Weights of a small GPT-style language model, trained from scratch on English Wikipedia.
Size: 8 layers, width 384, 6 heads of 64, MLP 1536 tanh GELU, vocabulary 2689, 15.5M parameters.
Architecture: LayerNorm before each block, tied embeddings.
Training: a variant of Muon for these matrices, 834M tokens.
MLP neurons of a small language model. Each row is named by its layer, matrix (up: input weights) and neuron, and shows model dimensions 128-255. Each number is 500 + 25 x the weight over its row's rms, rounded and kept within 0 to 999. Numbers have three digits each.
A block is one neuron, or neurons of one layer that tend to fire together. After each block is what it responds to, as a language model described it from the Wikipedia text at the highest values.

L4.up11:515502508559523498475512503497507529494505494483517497521478465492482477514482554512504464512459516540519505481521508521486499525503492471482479487479515483489546508487500512465525511490533497447552467508463506469481518495499529509550491553485523515506456475502471447485536498541529478505524569516526491533480482477488537560517460497514487542496481480485475480486504501533479485486499
L4.up291:505496538494479489473539491480455504527517511498488490505505461514498514459552504522484480505500506560504490486504500524559473531492479475496508542450466501488472559482473479518514488491512535524500470518509472489487476452526479519521459533484500493462529486502485538502470484514494481459535488503488491507495512578514467481500463499519459471521523486508482523545545480484498509489535
L4.up361:509536471495559509483506499462529469486543504506485513468531503506525479523537511505513463464542535486479513519501510546558510498527480512503487536473476459499493479519484469503502462497522427510473497506489501445498521486503488506569502447494473528513532512478516464491512539518466499514481485438550498514475501555501551549525505499483454493505544495504469453499501491535534543475494
L4.up660:505512496485523540529483495496460494480444477503522550514477533491498486492489547510478478527511490513489462475505463475520515536555512492474490460474494530508510491508467498513517501508532495518500477459524517502516532484519506512530498511522513484510510481535536463471491500527501464451539478490532518510521486461553512487533468489492494525500488496559521541488541500469528488504460
L4.up1015:484483471493506524460524499532503481489512486506530483501506432463471468538494538507500524513500498478486484492493505496541489480473518490477471477491470486445506528514483519442477511505537498540535484504505459476542477457553525502519465482457531483558485496463455530498508520512506528498531529502458521492480533455481482542501508491485459557503496465498486464547483500453516515484511
L4.up1040:515514521456492509494495471500470508507465494477504524463469530480485524493472543524500476497488538527505495505487541479502486513517480468505535480468494476506465521479475499543488497485511501474526476443493506448508501477507488514511523502560547505500496496446496480527487475520491492560481484497483489515467442553497516516465524544581512548486538503514488529544497511488473503510499
L4.up1421:498455514486531483513530543482513543474453505498473462497498549444506474473557511527491515523497474530492522460492484499509509507465484541497554492495518503479450514500509489474494453489500476516522501479515509469519508489490555576515461480541528502512557507500429486452475501501522496531485475510463463513501551521509520567515489474507491498466492501506494488540536498505515514483483
L4.up1501:533471480465466519494521494494485497471500465451483501492514499496543493569480532566508468485487531517471508476486510477495470496512483503432509538464522481516501477489488491522517470472503452525499530509473523534534522491479509514512443508497521537499535540474483477506503553495529454489501514528473493538480547471473488525495510486502473468509490515510503467489511520497526478491491
Word-initial capital fragments. First-letter fragments, mostly a lone capital, beginning a split word inside song or album titles and proper names, e.g. W-ilderness, E-yes, V-ermont.

L3.up322:540488516477489503520500518527507474481502478474512497502524496489519507520465452527450480456479509512495466484522492484472484516454529491564495463506451501489513451524474521495483532524544538486542534488510484538521504452507476497519464456466507504545501481538480522491535504509501527514515511542499520493452487517494501531473515495520501491494509534509483526495532516534477509500525
L3.up323:542491485486489473516525470483514531506533470513531471480536499517497461517522483507481516508491497494531517485525492510519493521516513506508494508497507508537514492464471552521462522483525522486529528510531544512501479477524470504524441443463461511516491498506515482508509483521442532496510526556507459511468527473519512511522508495491512535518510545476481499474497495504464459493478
L3.up1359:544476475482490511503531530481486508506525464516538459466506497486499513511456525457472479486497522463480472513489468544489485529527504516565521453528508485522481505499492508526496478527473509493480475492537510507489485504502509484502510467464512529491462498483467525522504509522538538534517594469509509508490477502501483506487511509494486484479517543525523508490515491486486482459490
L3.up1499:492521561483496489478513513504477478515515509525478536500519511493500444520505528501518485526477529476502477499488496466512531475471479515511503532504489478485486482567511494479510506564521521515487447508506489525511511510497450516495489494487486483502502482536497534501479479460507480516517472526471490504464494549467545481502509530509526475471493526477439495542460489532515475495524
Clause-boundary commas. Commas, often fused to a word ending, closing a clause or name before which, and, with; strongest after and, as in "and, by perseverance".

L4.up701:505514503441488528447498533527476467506495469506507523511485539487532508520451526539492489530471530464500489510520516503487517520506482497466526514538498487504454470530578484514507502478494504509537475537504528457502510472508506487530506507509486540480498515523464518471528506507473524524506514518495493568531433469496502452475473521480501478487484490459531471485500491491524536495518
L4.up770:506505527485517503494505509502504473446486493506493486502483497504529480470512491515490510528443536492485552544511497510437576488493460505501518491512506503460491495501494526514480483478503550520480506511492578470534489471456534510521512439437482511518544494497484503517508464537492502519463542483486481484458476516532511502503528509523483465509509479501477489486515511478490514525542
L4.up1026:514505496464488504470492472508539521482532459486458504496480557496467501499511484467513530443483471514486465512517503524506510483503552473497525506507486517474481513538526540516506520521502512475486492554486480492537465489491502487501474488479568551483495462533493550491504526513498509522472535486525501497535498506538455488448507514513517487540518489468508482501517519486476488489513
L4.up1041:522548526495549481506505480487475506539504492475464471475517501502460492513540498555518488480446499534474512464519487492494516520540511481534507527487498550468480510475502468500484492506429515551505480484462517498509492495538493512523481523499501490499493457497449438528563501475482494527493492486467516524544516531488496518516511513508489496520518568474504490506532504527487503453504
L4.up1173:530534507526496489498528492521474542507504493468497480484485554560459503494478553509522479478515536520482530481492475497533522551552469484472488528474539492497507483477509516482503475482458490516485505504514495466534542476463508542522482493479466489507528512478504479530486511524516471503505514540466520510481483471491503530497484491472519521539497508505475554489463508504543467499504
L4.up1412:463523493490475493453447504483524515495519492529497536494478492544461499509527480509487512517492553487561547487502463480484499536523477512465510515488504505536541539505518476474512519451460477513490502511526533516524438489498521473474487512507499504536531497506453486521474510481457518502502532493520453499485480493514518483519511478490492517502514484533495523467497535523533483516472
L4.up1489:507517526484521508507557489500517467500512486495505487494505476510477518449532485532488506480520483500466488529504467552470480538497487441485485491468552509473520513521557532519492522505438490477508448477498513479511466520497528495494477500474521510533494523545483525515509499541510472500488488516511479532513488523520478519500501498506489542497518483496518487494459548502499489499512
L4.up1527:488562516530479500507514478486495491474524496509483554492489506551499440505498490483496527486509507526500504488520496534493492490471505509500515505479517530493511462495484523499485488507486468510536501514533479472528493484480533510461485482538496537475476509528444516476510491520509514503439501481516510511446496497511514481454529508531528490508462435503504497526494499482497528462467
Article "a" and word-piece starts. Fires mostly on the article "a" after prepositions or verbs (after a search, on a rampage, led to a), and on short pieces starting a compound's second part (road-bed, crowd-funding, Stock-holm).

L5.up904:452506524502492515488512523519498497505507485482521476514506510482463535515506504523505484499511526538470505509532449477545483507526513491495533509509548498513508517535482502449530541510529507544533499461445526490440519464472536506500504498555506506502495538499457518487491511490480477464471523522489505552502492515525479498503474515532556472486493443459524490485455508482479516512518
L5.up1401:513480527510523511484469526496467503525482500514566494489468542494533545500522516531488519479484521571440474526489489525497494470519508494508473510512504489485534493462479510500467518488529475516529501472462526458484503489496508490541526466530537483508491507494493490495489516500512498506504455489489499518525492486534521552466506482514470485506527487518492474495502467496493518512501
Word-initial fragment tokens. Short first pieces of a word split into several tokens, often after "the" or a hyphen, such as t(roposphere), det(ail), two-t(ime), th(rone).

L4.up563:467474488497447484515451482496492474495538549487481534502517498533480492500525520560495423499441501479497542453495495528496495504544471470534502477501536464496491530506515541527542505504487469511475515541488512468507468564495484509528494511494476476495479481518479541507491486509495512495520511481481511522490486497465503509522528491471483446521530498509491503491534499493465509488547
L4.up726:471459512486460517502502518485522492539481509511492480483455476533465489513502520550479509490527450497472528475514469509508471506500519517469480469484547461489521475499509474500499526526507488532457482513519529537507517514447474477510474504480428459483537492546554493531503503490534549504488492469470523497490462512530493501532554510499482505486505510536503481525481474494546475495511
L4.up818:512482436500458469501512544529528481496495505513507482456558492525546471476487482498472483523501485489530507490483536507504483490518464498517501491506539496466540523503504509507446492521477500447518547505495501507477445520509498517523435487472477553496476459457509501496497508484500520483451506526493500498503491514495492485506530540486467503517502533506507491513501553508461508532479
L4.up934:518516517496457476499522520486531539500516436479552492478520468487500509532504478508496505505514478473522447475542508498493475511524493523476519537515477484489450512480506485516476538517443536479514480489510502482513505490486495449530449475470467503495556483523496538497504525496470495491527485557491511494459482468510508451511429486523473506492528513478503458481466478529514542466505
L4.up953:506452548525479526505498499494528518499535484504484484454512512501476460542459559495496490515500496492494490495503510479486504537529498485508460479473503466543548506470524527479493543468480500544522483477518521492479480486516480538538532468505492486487485511531504525522483508518469483508509532478503522487485457483513524511490497511482512484514459482515482505464536454501481511464487
L4.up1151:533512481534485524501501547544469485546500461490498510475517429456494520486496544506515523527457503475494432524497548514461499517531482517533529523518482525516482521456487532524540521517484507484470517516527523520502480535510473443519491486482483491523516508498503553513515504491554474499520504511492483475489499488473486535504496538513492485453537508500484506536491501479498463530514
L4.up1235:493505533488463476508460503477498504517467469480504461527551502485509511553492511503524508559510504476500439460497526505526510533516468491489488478462482498504528505497526540497499509539498479493532534484432528498543472533523497463508514517450522505516542482499531462503491470491438540466533539482491487460484508493514518507499491502479467516459464551520530480512455472498503457505485
L4.up1282:487509509488527431487488476454458485495519519494525497477453506492500515499518499505404482543501507499529509466538481498502512517530533478501478508506534514493516519502530520498498496506447511526455537506476543507491481489505504506528504436509461490511527502470462473461489481594500448482511515534499499495499505516487491518475498522480513542487532449485482520482534506517472517455463
Clause-break commas in prose. Commas, often fused with a word's last piece (Swed-en, Cliftonvil-le, year-s), ending a clause or name before and, which, where, who.

L3.up416:507532455479533506501513505542483488521494508549504536495511513493494520485451495497520495504496493497490511454498504505529514506480486500511487481493521567525561485482516530511520513503420489530508500520554475443500495515483530498507487474511481504515518523502460496515500496518482500474512473511501522502488465533490526515471531520485506467471464526459490513488531505496490511493523
L3.up973:511524507512472502523461480480472515535458502479511514505514415532507500504435473488474478513471527516470529521510489522512532490561531457449537490495506469521502532457529531485545511517520466474480497492493491497457488495496516492514454504494496507490529506487518466506549504491500523464519494502567478530534542507494520520539510493434485492510495478467503481495526508500489458546523
L3.up1207:502485512516509523505502464508480514519487524484512481507506465503507461527467461528530483504514526515487530472523514529460477521500523522510464494471528502496531500518519455478468553502475460504487494498474513525521427487554476527464520519519494460493511515511484508536498486494494506473489493509531569486512526507538474527498486499449478485491476531487518538544510496493474487530501
L3.up1365:526523506485502473496528479457497533477501485515492498531501478465481496562506503502501503533492475509502503508491500500513496492508490495488527523498557500458509504508503479475498515483473540481456520498496466476541534477458505517490500501496518490546491519543505491465546484477556482520468502469526503498482512535522487529494456502502511505502506507461490537542512468522446450529529
Second part of compounds. Word-piece tokens that begin the second element of a compound word or hyphenated term, such as Path-f-inder, space-c-raft, Soft-w-are, south-w-estern, back-st-retch.

L3.up148:519509496494519522489501524489493516520542545502438483545484518511461476469478515568491490536504470537507537532470489542495499509462517505519529513470486462485506493509488527515510513484491483519454499531493544524520540536508526500513495473502498497497547503518499505529456491530495523487495517530474480508501531503529505502490528496485499475518537511489509468488528494521440495519517
L3.up437:497530510499518513550546500507483488489511501521461501531487529525471503490507503531456551512484477501511495502518494500529487545456510504493533515526509455498551497505486474497513545473572500531487538507492479469480535518490496495536460456505495529488542480500482495520488480506456527507488520553489461521521514530511486475503483482510505493467514533545480475470478492482472526508472
L3.up1033:516483500504532543540493482489470497511517522462499496476475498488540514483511492513476557508498492516477507507478519535521500523469517537494493453536504465488506469502517510469505514465518512523468543495493525498492519541480508506501498529495473535477513481554500482542491500514459495484531502543495526471501496485537552512475489520488477468503525529497537511484460477528482461510486
L3.up1368:512489504498547470489442513477496526526512510500516493483529510513442503504477493545520529505499555564535522523491477468481506496498522475483459521494500498496546579470498535539532474490491499496469486556485512529481513492481525472513507506483520504514466498500506508533477523502506490500516519528466513522488506481510518499473498482535530483493468484486566489504449479505496502492534
Early tokens of titles. First or second word-piece inside song, album, film or episode titles, often after an opening quote, e.g. "T|alk|ing", "M|ad| World", The Makeover.

L5.up598:497483523536464499481474461526513504500418501542535495458533454525484522544479471491505487493497524486516470494499493503516499526510517532550500511492514490527488506552491537527532520502506505522536515579507532497498480485501479473525511463494486512514486461517494536450469503552516480482542487443520510527501496467508511502508492512470472536465528487518489490500503492486524497416518
L5.up818:491466484480453504539494526468485519544522505501526480489489483525523479525504493535470482508473488491483543470521504526516519531534451531474537441458517514510519492508465501507532449526513422531525469521506517533490499496476503514495477470486486577490495517504514519537502481530538514481500497496494466468508532467475488501520514470482530497468495521497514510475541494444463509469510
Clause-continuing commas. Commas, often fused to a word's last letters, that end a complete clause before more is added, e.g. "yellow, but", "battle, most", "sunny, with".

L5.up246:486487503533524503517473478481481461498496489525502495535554518448530512496515499487502524527502495534499450505505508500451509483502526544577499512486469482484523497501480485508525479544530512504527479479498524480514504448541466520484488498501544487537508508522495535475459531540487515510497544494530532509496516462510489473535544518503488503493494516523511498502514475527460475497532
L5.up1238:482495521466521511497525478502489449517512525513483535543485492516473497527504514533448532448455466533494515520534508483480474475487525534455558488486486480507500498491529522522546492490481501518527496491448507474546523517521500521487501499468513532496491491542530458517488512495493533480474500514536439481489516499522451450499484478496517482569497489482485460476505465505489488469474
Indefinite article "a". The word a (rarely A) mid-sentence after a verb or preposition, as in "with a pair", "were among a group", "caused a fire"; also a as a word's first piece, like a-udience or A-chimota.